Weights of a small transformer language model: tied embeddings.
MLP neurons of a small language model. Each row is named by its layer, matrix (gate and up: input weights) and neuron, and shows model dimensions 0-159. Each number is 500 + 25 x the weight over its row's rms, rounded and kept within 0 to 999. Numbers have three digits each. A neuron's up and down rows have the sign that makes its largest values positive.
A block is one neuron, or neurons of one layer that tend to fire together. After each block is what it responds to, as a language model described it from the Wikipedia text at the highest values.

L4.gate115:505520503496510521542448526488490521527475512534511520489473523538506525526547520545533506520535529467488514487558471463504470491519494504465518490507526520482506508529499513475487544495508464529519505496516509479507528502485508474472477500477495500506485497514493511510487466564531535534527485473512486501527488491496460529545507494457463500540517475450542488474516457494502496502534538502511497502516483496474470494504485529549435496487498487593497494471502478490515504523523474
L4.up115:500496510470457504520506516508541473471473488517436527488509499512493478532544470527513544509517493482527501509465458494507488506528453508530466495514498468488519536517532544491496501534522517509490501474480477473475468469521490492520495492465465523474509494524476483519494499487488498522483560538487527513471543489537497507462528499480502495472571507494514520494460516511524510517475508514511466485466486483473445469505529536503493506515540512475474534482513557522448457470502472
Word-final suffix pieces

L3.gate43:504504533531515519512503511498502511498498443508537525506486548504523501493532529485544495484430563467484477478492509471531463502519504485520514503478471484490465502553483529495505492529516477523499541505497474466493486490487496482512534519531507507503505540466540471471520506488556479490457482497529483491524452496506502464512456474537526562491502472448510469501528507491504521505518479516504493504464476516545471504500489521492495507526486532524533486475566500493458471493462499
L3.up43:464528479504508495527503496509529491532515528496492470514489547472530483502543550504481506510469535481529481505492499486505503477481474503558513509489500463488535505525455508498553533538570511504480514494488484470503512531462518487500573480501494540527513496507498469496493474496514500472501505527513499472503469540489470478522427538544527532491544509532521495476492470535466506546500483497491506452485531490495530498502481538494473501475523520541513499469530517513499523455501507
L3.gate98:464458527531462480533498528492525476530513543507524532465532489502511527538540508502544508483559504499522457512494500490519519511505494525512470526510502518458501497507479490515507516493505501508509498536475534481470495536486534502504508492518463489478499513478477491519464477545494494493471533505508434486485533506520512509483494467497478506542527498501519460481497475530472514496500523500516472497538494488510525510455508451511434489490447536555501450452494523531520514544473461
L3.up98:464526507456483483488455500492521497503498509476515533475505475513504504528533534544470544522490490489502474556545507469512528500510496501513460480528497497498496499515530535548507509494540533510483481490503519488509516512447513506534498434506490473489456501511503482524488553487508543533473532491450500498520486494488494487499499513469515458484512514534476472425547473512494551456451503515485468465530501461499481487450528503487498504473513477534485513485496477507499503499498463
L3.gate103:451517491472526503569434482517537483495539471501493522487493574475509513492534494542522489465541475420503488509504466505504471529446461487522499492531470486482492472505503520521500486535518519550521512508512536498507453504511551476525499458513501517505503495506499517484476498506500512468494500484489490482474518492524527482512476522443504484511496527451507517517503497504476489523528533529492517459514514508482471523497490490531461519536493532483499515480488471469517474506498456
L3.up103:520456534490535479498520482494525479554517502559522505510494505480506483485563514459542486512446519486496507480499480437496520487512536496538462515464522508465499520467508518487484514482480480527531506549494473461493483509482507512520482505488517505480487492479503488491476511571495520512517535473516513501466520506513510532509530479496492488508493490485488488477536511530472514485525521488510537517514488464502518522429530493496472489521448505544583493533498484516469532509517503
L3.gate150:462472482507510527535551512495507515503509485509497501462476485528524504511492532526479497512522529544538463511465469515495484553496460507479499496482488512527502579545520485505520498459493465547517492554482443509474465533505483535510476534496521459501497537491481499500509519500478514527458501529517473522475501474556487485538493445507492519495508538455478508524437481515467526525462523508506526494495464496475475509496518493485486520497510486480504517491531545510505506507493517
L3.up150:471498488470462526515515521509555505477513489480503517498489524476524484529514495526473533471498504491559486515502507472476537494477495502540520458490516498524562493502544501470534548481511535529514499489498460510499468545450511546510529486484495506449510496501510521519515506509491528488471514544499470465469497498484492518530473529487493519471566493467483513503470528530474546532510535528469497489522512474519505497493496505473462496463544510483461503441508549494488518470515518
L3.gate178:490492517503533497505488499490490512520474511471516491523481532515442493517497469464483458510543480540465511506453500490487443539506504540494461508494522507513459520488495481531465538555503459504554531479508483480450476509510467466496478466465493502493509493482495471501510514469496531492514488490498546515472496513486504514445506514517537500466510533536492451528484521509454523476516499472515476491507527519530468518519466507513480476548515477483460482547480500494448504537477485
L3.up178:469503550508511483514483542551552509493521528477499495495464528474471483520489505503522514507478450542481490538449539456498463492469530548536505512498495469520514501518477501533528507531513501513514497494483510518493503549527510524509498509474494512473529480527497467488462497502463542459537476516486485525466496550511508508469502534511548495498516522511500499496519519545468543509504517521482470464507573489494520513534452510525437484508530487483465506501497506488508520501501518
L3.gate218:480460506504499503547501471504495510481499496517509507512501514459522469491510520518468535521519517492507498521496546496490465492509516469510486551545475499559494517508526522474494526491508502513535488535494460520495494514505527488513488442465490535491541486503535433502483470499510490500459527477519461459532486553482506489492501529486546498509489505521491490549505555523469530489466511545468474468506515497514512546496472470510463507465527498458478511442465463472496478484502523
L3.up218:498495538459500492494496453525460494490515528543511510515501520469562476505525486448517485499482523509503505525457492527509503583490522507477484464543476503524478531511497474450519514503527488504516540486482505507489455482538506518510535486460462482509491528510529543461531509500499512531454506453573472518502499515536494483527476526493506459505476496491504474478507504484489511493519521529489489506448495485474524519487522526549492455507506514498506486515490465506490552483488513
L3.gate226:497509491497474488496456489501508516487512468544482452500468423482556523489498487527491439457561454520508551514462492514510506506461543474567473505521537508515520490538503539521513475499491521492537493482470525516509509505516466535524493483507496504522505488483500470540546500450476493498509532504481472487471526477515523479509519475506492502498497506499458518494496500458537522505533488498488510496480524467446479525480503535529504490479484489496492534533480537496528493482524507
L3.up226:448515523470464484506464547512529502530529501472480483511479448469517520467548478526493484480491483470525520499530484513464501501455503493493504508506477462541508512530506490490546520505516477488526439484520509492517505515553511501548489486535515499479510474471470501503512533475475517487449538510448514482496466492490532500547507543443483505502511508530468507438475476489520514494505558497504485490453488511479504547479480485497493486493509469519500507462529533484519519503481505
L3.gate263:507480494527520470528502519505514526516494519546508551497484554513541532502504435474521470507439526490471494448525505485484437548509484504487506463491454501492473517518504535547464505518442487505525496515472500486477512503491489476487505495489527489472537537520496481451470501501509539508453484471532532498479475504509493454471517513488482490486500508490516488509507519499493511510491534515527538492485495532508487527477549530511474488545502456480493479532512502517433511510514482
L3.up263:479527524500510476522509505499518518526461512531514532527497528513521522482511510508495498477481523500460511512451472486512445504461465514499475488485522508468510488491510532550522525493476483509519497500515514498468503547530488494513507479464499506481542483532473491474472478533471506508506463486521518513513491524478493520495522500533464526523545488465570528484475546499490489518493535497468574446522527503515503510567539502539422490513492490507497525522488536496496493483535508
Word-final suffixes, year digits

L4.gate280:514487495500492500480469512493486543497484475489530527477494499537501514542503471506482526505545521482504544495528511521502497494480483521480484541499522486548498546547505496509478501486504479478499468547505494503499492514502492478497514511498542469507448478476481511485488475461538517496511491502522519487565512507468493481474490445524520540459472521497428490527528504450474492432494495465504481496483531495477525510538509447492468451568506494474524510497496459487478486503469477
L4.up280:548542487467492512487520489513494479448503516479460520503497446495483484497512519497468479541448518519516495502492499501535446502490492497505461450505491550520496557473448447513477517495470516448474512470511531519515514490531466505538477475538520494505520533489517505464508494520517508507483498503524504520508453469473512488516503486518487522505476474423478483501506515526546470485512467514524490488504493541506486494486515452476530502501483481488512445521494498486462462513533517
Line-start structural markup

L7.gate64:517490528480505493483545529508510501505485556502490525479524480473498509531463471534492447508499499526507513482521474488493488510448526496455500459514502458478445514503510520498461462483478489503512527519542489501530519435443516485519561538520502473491471514500465489521488549474493504543498494483533533527513494506505505521507512513510495530476491514528483486510539495501526530480463461522498502488491524516501524513528522497537480522546540459492473495509498458547529480531487456
L7.up64:535517530460533534448489535497495505520558521510531512559463462525499522509493510452492494477498515469540482466502520464489506512519472465546493513505503503516522510443482450523472517482525473515482460552484482516492518520502494487489533486507512479555491501479517520524491479479503487499516428465547493499517467472509493537449469504494508511523541501464475499449521513484505504476498510480517503472499506479500516499466516482462518448503490492523502493482510518525499532523525518
L7.gate83:551488510519548472522522513509531494547501491514503524487503483520530517527507496489451485459468521520510519527507511461502520534485504498498457513544484499504511496504478487483493487468518524474527505496505504505491555503510549486454526481504528493490468525424515470490473512407498530478505438521551479490490479474514523470477493508503500486536483514508470506500526522508515463518519467528494521497530538466517546510463484469530494524525512480505497472499498453506521524499511464
L7.up83:540450517550531465492505504499486537510505506496471499530550476514507483516518537492543484482521573516504513510492501501508519473539501458477510516465473500532514509496512435472543503469532504521473508535483454498526476520489500511467503516498549473566510509491536487528511541506470515511523484493513477529510502517508502447502481514507479471536513501522512480507518497505526499506458488529500459452492521473472515488531489480497493434504498526485495508517528508519478552504539531
L7.gate88:545470515475493487483473547480489526502511534536487474527511503566526518494504489488485496496552509491457456490493503478479496504532475517545514526523482514493510494513505463509484458527526469519477540526485523503502488499502476467509536496478445486517478516473504501460501479512489477474486491496539499512515495518477475511484502463493522507512519475481458492456527493529551518464477488495533503485514511562517496531467503444500531497528497470508493504499504508527506508596558498
L7.up88:519475506510530458509476531468492490511486530488492503502459533522496508476465518543503493526520475462445473445538478512482496518510510538527503511501504486479529493559470504548479510517502496495517519513558546477520502493505556511522503501499495503518499484496503513532517543478515515515497513488503503491525516510509485529537495495450507524517485542452497468521561450496481489506452521523522494494535512521504498514484455467481521497470526548563490522507475495507472538550512493
L7.gate93:529465538456503480466512488458475440490519503501514514511516499491511522500488487409517478512529529453511463521521508517479451520523498522537491520485494516495477493524514509519507521476517492488519527506485515506512461504504494489463539549551518499521504494478528548526503532478559509498467457469528449526486459478510492489476484458517489511523476545462486505507509481520528521472511500499540514460473471483503484484505522531510488499490474473505487495498506468542511549504530487
L7.up93:491480473478505527525487495504491486472510522515507530521502535527488490524548517490523480516495509473497492477535507476478505525482530471500480519519464499496486565513547483534462481559484428492528517543543486488499463481485490496535531518469523498509489485479510541523518511521495479498512455474507477525491525516504499512494508546528533513522471522532482489506504515500506574520463552509496547501486527467519483506526508478528501464490481456527513477481511504438509472536532526
L7.gate113:515496523515527505469513500473475541499494505513504508479457505526506498530509440456493461510486523528514492488468431483520463512463484490526486494485493540504493492495461517472507474453505490516491473488493473503501484475499529488486498495523534465532540509462521532478516455463526516509516521509523511502543497464496472534449481481538518507491522493482469492455527494574545500478465497520538533530514466515492530493507502532544504532552511469474497497523507478523492510481535475
L7.up113:539483468485507491485553484459562468536516510574510462498500517496541528492510468468508478529499511511494493503508450496493515509503490484541518526493501522502495465525477526503509517492518499514511513497524478476500482523504510487492501583498530487537496506441522481492481487504517561523513489488535488525489465505468534503483531473505509472512523477490512526456476447542525490488469469499548511517461517520517541474493510535542509538518475476516475494517497515512482535522525480
L7.gate246:542509482497515517490507497503479498503504499503487500507488533521509540510516505458486485520483537519499521482541422460532514505480490490482532519466467457539480511515495482467563541473506454462507463454496535509519515512568455503501493522542523542488488487488529501492515502503500515516448515479537501525524507497487489491531451487494520512502489523513507440494540521549524496464469469545495500497509475520468497511475490455488517497507514468562498511498481512486515479492507491
L7.up246:519468548526487454511538436521501548496494515514490509527485491465522476505524484511486543521472525551515519521506544433522492474515515470548446533519489485465476524495542498495498465481478492514484479518498496503482513535514507490481510466485489457502493494462489505470497514479449468486486472494529488508502539512513462493528488539491457529488490509502532480501464473510507480530477501524509499540468564501552506500454503527486517504523485534501535487503476470484477510483516485
L7.gate259:543512524478514477500514500503460523504532531515487514526520483559453479505471492494455468486487508512509494473492469489479526446466503500528478532500544478530480485514507460468535544495519457465500505502464453519489496560518489484493491496513472482484540506467524501480495510485525539504518499463498497538472468468490519523516492519506464492500515496505480472518522495541501530432521535524526587509519508488547522526493482482521516528522497505496448517503504467503498507505510486
L7.up259:560528482548557436477465518481456497483494545489541506523497498506490521498492501461504482503444488544493547479482519457489530505522532470510508543521501471491488481486509532454512494482485434518536511511517450480514474495491480477501497472504487508501483509482501488483524527476509479494507478479515488541460476516538534519493480494534485497512471512474531488528510468508498512489482517499508516527499513493516512496537475548506578480479475499522476504450521459507525499506504481
L7.gate312:491485485508495499486541468540456519482483522535467519486509514482460466538484529490470509493505573511528517511492495505496503511504526463500513496548451472507500529468495479486518481470531498479512484506541546528467483509500491507458522475473455466491518481514471495487471527496497469539503492512533530494489516522515515518524493483477523470497492547519534505500480465526498545501501529479482512511523564547555513514499468472499465446493511476537541540511491515526519521505465509
L7.up312:509501515518496552504499508502557524505537520497503492525521503452441487498493480507509497493498489500483521501528540465515508507494531506475524495528515472495508495470522544457480499491475533506470467491554518523449511520453546503485455475540549488471523483510483492486523516520493503462519470474520542541489507516503443526457481474505485524493536512528449466509508513526485504457510512518511540543538498506504485499521515447483513493483475495489526500521527471540515521507495553
Separators inside numbers

L7.gate33:478489550536516511469468500509496538521469498489513494527519514506490493504515514523513523502495459477480491492531482519583484477468506535504449457496485554515487536512525486505451547507495478512503559459487452516520492458468518533515474472493497509486505506488453489430477511509499530527483492505495507508488513463507496505519498500557484487494473471494512514496519518513521514497523509509491501456475517512524519505492473514513468558527535468481537529461500502525459480538468507
L7.up33:441495483486478468495480466477547482552496542442538487475501488453508504485494492510534496506504469486478528522500514513517501480454535508484472482538533544496509519530527526506509534502488547517464505477489503516494516507486532544540506494490516506459505477541446484491474513511520509522491529549470543498500528502490472504498533512518481468521495517488510525466549502491503504531533504503466485441465527462478517476507469526496497508500475485487500534458439511500513524521501474
L7.gate55:499509514513471481524511514505497567488567519472481503573498452516502506493501517521530524506482519487475502552574496492489480516474505514513494552460520512504518481474522480514505507508508540487469507547487464442498536515536489539491528511512472521485489484493498439520525531497501514467493512511442519476511529516512489490532554513512536506488518478492481496479500512495497509554523530505455509522504507514458535512483482515512513509496514505488534548511486500515519476466479523
L7.up55:524497500493530493472498540477503513527476497523508532492463465454490527498521503482560480443498487477505519499515487511478511524471527466538500460499497520470522496532442514525471529553521497517512492529530518453535550508499500468517509536523484506517489495506514479530491519468503550536526501520501493521487494468544467500493507531521512532479504509494538462455553474487512465463481510510503525539553512521479513515489504477516528501501492541511538504486477541505461492475494455
L7.gate67:472542517465519467505523511518489514505519533485510512535458499494466516498512563538484503486503542504518475475507495517490479487531522477486511444516504487524527500511478527477515506471528537509533506503527479517464456548500521529503458493537473479497549500514510545503471490510504477490476485490522510442538520503511471486549466527488486512508496526500476540491512544510499469508460549519485516476507511468514543521556512546472499508530525528526516543458497548487498503488503483
L7.up67:506516501473505537465509492507506461511494515505454520497490515518476525575547505503472520482506496488526531479460518493488464481530496442468484493479503443461491467517499512462492532502534503527524514509473500494536482471528511507456527516449484486454504501518497507523482530461478523528522552542504517546487493478528487475503535501519464490521508457442523515489515490527445505517463505478498497492465536494505461505530518480514489506516503492531506505489485502502459440501503511
L7.gate98:518505471486479516468485472512499506507559519506508506532534515525471483522497492540493533463509532486499470512478459524539527478494509467494486494483466501535511513498496471474529472501527477483484524501465454500447506484469501504471501471502522533527557515467502505494511481535482466528488518490477482515503496512506492557500513488526531531514540546477445493495491484520504569495492530507498526481519451487547472508454490468493441475480489504496526503490518530502506568530521512
L7.up98:450547519504530500502487501511507497505499537485498494497505478485482491444511527496519470457501492496493457493482496522550525498503496436529518504484517502510509515495491494518526474486535580497476488518514541552478500471552523515467482459520512515505506487470526483540502509479503513478497524513495497470495478520485477512467488488559516527536480544495534487523511494537502475481494552487521527450519505491474521508481489479457507535505516497491498530441518557485549489536496479
L7.gate116:466498500485505481518511535516480537516489474474486500567453523479488527532533551482494460503500515460454471515513451495493500491446462508503474506517486519523518541506509465494505501466473473516503489500562494540466538463472485498507529505480472495497489509502478466509527492500514532529536485479499455481524489508520471526535473517520527485515508480491482492456515500489450472533519519528508517496488524529480482520512527480546520531532506522498526514462562492497465487545485516
L7.up116:491485485475513499519494500504492512542494505473508530554471537494487469529501525513467470506562485488463464571516454466481489492497497489516518490543482489478528538502504472489497506494497515520509524504552481488455473517484502490500536471518519541471511502556509506476519504516506475502527504507481504529471497523520482472518506502522526509561561500464527505472515512520452505546509528489484497489528531485517522504537494511545503491503542510531530550470510523505539452481506536
L7.gate138:496479552489503496519493484514466488477502495523518494503506535483490499525512509494502497485502502516503489481479503502482500480493519459520492468525501491547483519542483483520525506492483487519559467529520469488481452519445513461550515490496514499513505487442498476482561490458467423466521481490573494477484491488479520528500498512507514538495514505506477464475507514518474534538509484512514500551479457580478459513524511492501496518534481482475514490480520452539494511482484493
L7.up138:498486513502496455520509500517490503518503517510506504495508525504508511535510523493476503496514503478516498548506453518501521500473491474511484474523486468539543487512450461504546520490477473489509475565501529443495504552505545508527517504471515520491523513467516492522551546465478531505482503547510484471510468499498522521463460530499498541496495543512533497525566493497508505565488490528501477527461501535489477506513509476548492450496479500498498534487512472513527471452507546
L7.gate201:499519478539534521517528521516462468469538478504504491496473526507507494488511476455526472523505461464500500470524489505499495509490500535547512487502508527522486469538557484538508465527477493508492538539516473487502515455436474497536454544524522509530505497496503506467531521537476449469488468519538490508507478485500484524457519480520490493481504486498468505467523477537494481537553545481534563480474498497477534494511524472500502490510486490479490514503479528487525556506497506
L7.up201:450498466499502554514449517494499493472520521522501501492483546506517492488469549496501480460507454495470516523522504527493461507533505511526485461494499470488512498528489508442521529591476485503511466519460511536497500514556557488530532512536514541495531506526506511433508508503523539522515455474457496501523485485540493485514499496512478520523526481517471474512517465469505480507524478482527485517523499535509491515512496472506478455478511502531472508514517504500507496473478509
L7.gate317:456489456474480504496489502545501544531482528441454454534446504481482481519476528506548502492501504474513464513510466505524507477463495505519480501501484503488514526488527477509537503508561512483508511504469472497526470505533475535497579451513522519472473500505450471526467503493523504544492539530471522478525538510464502498498512516529552530514490498488512497509540508504488508480460498515453470457498564481487499512501500530482514518512501518510496512490502532489486506513506498
L7.up317:488525522484483494482505513536480507457509511490510463507488492484456464570515520495493524485561521427480467492482481491513480489510502491519477494524451446514515501491551461492513516494505511489512525481510440472518471456488496498524500444502512511487536485477459486509475485471503463483495513530495503517470475505519477539493525466546534521517527468510516517540485513499452516487499504527459500474488481540493480532525494509520518516467482535511495508510475480506459524457459487
Plural noun endings